config.toml
num_hidden_layers = 14
hidden_size = 384
num_attention_heads = 3
num_key_value_heads = 1
head_dim = 128
intermediate_size = 1536
vocab_size = 8192
hidden_act = "swiglu"
norm = "rmsnorm"
norm_place = "pre"
norm_eps = 1e-05
positions = "rope"
rope_theta = 10000.0
rope_fraction = 1.0
qk_norm = false
attn_scale = 0.0884
bias = "none"
tie_word_embeddings = false
parallel_block = false
init = "normal"
init_std_qkv = 0.0434
init_std_o = 0.0
init_std_up = 0.0434
init_std_down = 0.0
optimizer = "muon_variant"
learning_rate = 0.0025
lr_mult_down = 1.5
beta1 = 0.93
lr_head = 0.00852
max_grad_norm = 2.0
warmup_steps = 200
schedule = "wsd"
decay_fraction = 0.704
decay_shape = "linear"
final_lr_fraction = 0.0
batch_tokens = 131072
max_seq_len = 2048
doc_mask = true
train_tokens = 861900000
max_steps = 6576
dataset = "wikipedia_en"
MLP neurons of a small language model. Each row is named by its layer, matrix (gate and up: input weights; down: output weights) and neuron, and shows model dimensions 144-239. Each number is 128 + 24 x the weight over its row's rms, rounded and kept within 0 to 255. Numbers have three digits each. A neuron's up and down rows have the sign that makes its largest values positive.
After each neuron's rows, "fires in" lists the words (lower case) most often at its 100 highest values on Wikipedia text that the model never trained on. A number after a token or word is its count.

L10.gate899:127112152124139117116136105136168129139121110123113125114089126140126130100120163100110123099117105143118090149071146100131090144162121140108065149128144134117109115099131117128141134096101116152117125145157155133126124155133119094112116130120144133160101139129164164124093126122157099120
L10.up899:152145095155126133142134141126136121151150136116118135139137102123124159158129143158108122159166128129092119080166151131116116220128122122143156110170099123134125085164151108142097121169097121116135139115135120167132161169180150114124094206143139145127107177140120113124102130161105114182
L10.down899:095073098128123151143153118155104101150108139102094179124166161147088137112177107115143126105110164109115163097177100154109110149131171123160129102105113123132085101144167109138116092133141124149168127105082111129097139121144131163110139120154077120153172118105123088155119109120144122145
fires in: "for" 18, "that" 13, "where" 13, "with" 12, "of" 10

L10.gate205:162163126106194125102107156108144106152119107165148126150104108122141135073149125142145127139121136124146132106113144129112115108096087117150141097140118141155116144119158091138140166092040092168124122128125126107095174161103147091128123133113101063131121138134121133123146132151137157226
L10.up205:115105082109154137133112122168153166139126135087101161095110108166123122201103095159109127163102133148151082142137155127139143166114167119156143140120104113157077105156143165102158097112161139127122139156126102129127128096149124133176125129158100091143120153121111155133119180109174145117
L10.down205:119101098112157084122126123140107113153108123145143138111119127103153143126117138155160170145138103127130151131107078152115162105099088153126149137136122112113133143126085115097132176132133120102119168145097132125134124130080162110098114115091129123136127121132124124140084170150144127119
fires in: "all" 43, "one" 14

L6.gate1004:171143133103147119134155119116127143115141128116137103122121112175141112123111117109160129108138070134145114106157097150146118107121152135166127119145094083109096143114157159113158086086122122145130110123079134119126153121097157146113142121138133124166140103110136129119121131164126125134
L6.up1004:148093146111166146143177117091133096103100158140161134124089099135090123152092104137142125130127155119142087092128106155091139129102116094113105098111138101118117099150131147145105118136120171131181150138131063157141098128116117170140130101102108099119128121129131117124120153147122141102
L6.down1004:154141138151100125162136122138141079133104104126117117095143131147139122116118123109151121146120098123141101098104121156110136153109116089103156131127130092120110109132098112131095143103110102143143110165154136158146153121160125141145145125094151126148117082156132136135120108107153155097
fires in: "and" 24, "was" 13, "only" 10, "first" 7, "one" 5

L10.gate1087:122127106143089086115119114136152107148131149174157097101150136153139146119120126107146205109159087131149103104130127131139121147159105124166144116150138137154120126129183105133106120146126124160141105155140140176152128105192154114135103126155115121102160142144144168141117134155142125120
L10.up1087:119150096135126132093162121067117071110150178089142128104146086130128122118137115098120169097129144176123082174092151146140179131133140090156131139129133117118108149101116129118136123153110139118177077177113119142170155191110129123117096118158128125127152158155118151118122118089129106146
L10.down1087:151157096124143095129156147170125097136174134144149145112087120084091092133104117088160126109098116139080154066087123112108095130124142155189127142133092113125153113082143134136147124142104162120096145151138165136128112132123175126140138094116167137144132089132144138181138140125108149141
fires in: "a" 37, "to" 13, "of" 8, "it" 6, "they" 5

L10.gate715:104142156092140148096112103104151108122130154119129149109107136139096168127118164122113148140118106184104152137133137106174101128085082119084152134110121096159124147108180119146126125093114111172149125101128136168119137152150115077099104136123149133093173175146136165089144115131153140121
L10.up715:161169085114170142080122135078147111101184134102120119117127107106130119131133097070144068108135100142101157161139113125146158138085069159136121133114097170123133107093123106146163128108117083114157132131130128127143110134106139090128100094139098101134150109084136125125131172136105167136
L10.down715:152137128166112132170086134158139161103101141129112138117111125160130112148150107138136133116139164167143101100090140155104102182157128096187084162177117110117098112130137113132132148122104143142150149154120145115119157120155141162125117107152145115155151088136132133158111087135101087141
fires in: "of" 68, "with" 15

L8.gate972:127109123136123179136124122153154125137154173164127127133115119164132148144115148128152121163135123141121126159135137120106145155097141127125110114131131123120129088126141124125145145093134171182103114141143079127124103131151142123158067097126106158103128091166149104115157101121155124140
L8.up972:125141117128113113128119151093143151137153164158084115076141112105133125166120161126123143103124167168110114108127095117129132109143156126118127134156097134101118114164185108100111107093143145068142103146132093091127094133144141117113132127092137107069118094133134129120149118137133140148
L8.down972:152185092133114142117099142133152131163107119127126116140144132101149146140128107144106090110109142147166129074117096113127106127140131172145153155128113139116135144119112120155119127138161066157130117155136142126123127137148130119122123126092099159180121097161153090129095148120085140125
fires in: "for" 22, "on" 10, "from" 7, "a" 7, "announced" 6, "of" 6

L8.gate64:102097122148155126120090122108119098091146167162108163108184125159117104111078151118136112142152113135054127141125129123186097112127147101116120153098169141191122126133135127108122146114119112089132120161148163112141158156127126103129125152178129143098146141142149128143162123083127146106
L8.up64:141083134139138165120140122158126130144129133144134132142123113178113135161151163116143170115120142132111128104173103132122059118112101163136127129117083108100124147086112171137135096136119150136092135145128158114164093152136120101163134131093140139130122139099098102141073132124136151142
L8.down64:127147117147150107121136125139123133147142124115145146116157144137107105127125154142149125093151144145135128145117119144105161132127116163168111170092136102136136131108159154134100104167137191117113114142135110103114071128157111133112158148147107163103099133124099136089123131105129160143
fires in: "been" 18, "be" 13, "also" 10, "was" 8, "were" 6, "being" 4

L9.gate595:152154133150114130092149126133105104137078136095101135088122117172162122116143099119156151113098132165116121099125142128111166155151098077123143097087139124069161157135127130148151162093122137155109136139146092131121154109172160100147097104154129159095191103122133136125147147072111162151
L9.up595:125088135118130153144169149103120141149153127134151123118112132105126137132144125123150128118115136117086082134126095111103143116145169141182124091162098128163185136123076164164114137101105112115139104133109119103075133117108075148124114137135093100059164082164166147077110123141136121106
L9.down595:153200111116134089080154133099105124158112106100122147100138168124142148123089146134141151176135123162117110107113116128093110173117108112096098119125159165097154175156124108161131148084117133136120189147112102103101159158073124142163079124154127096080168114125132129092080133124092156126
fires in: "the" 56, "of" 8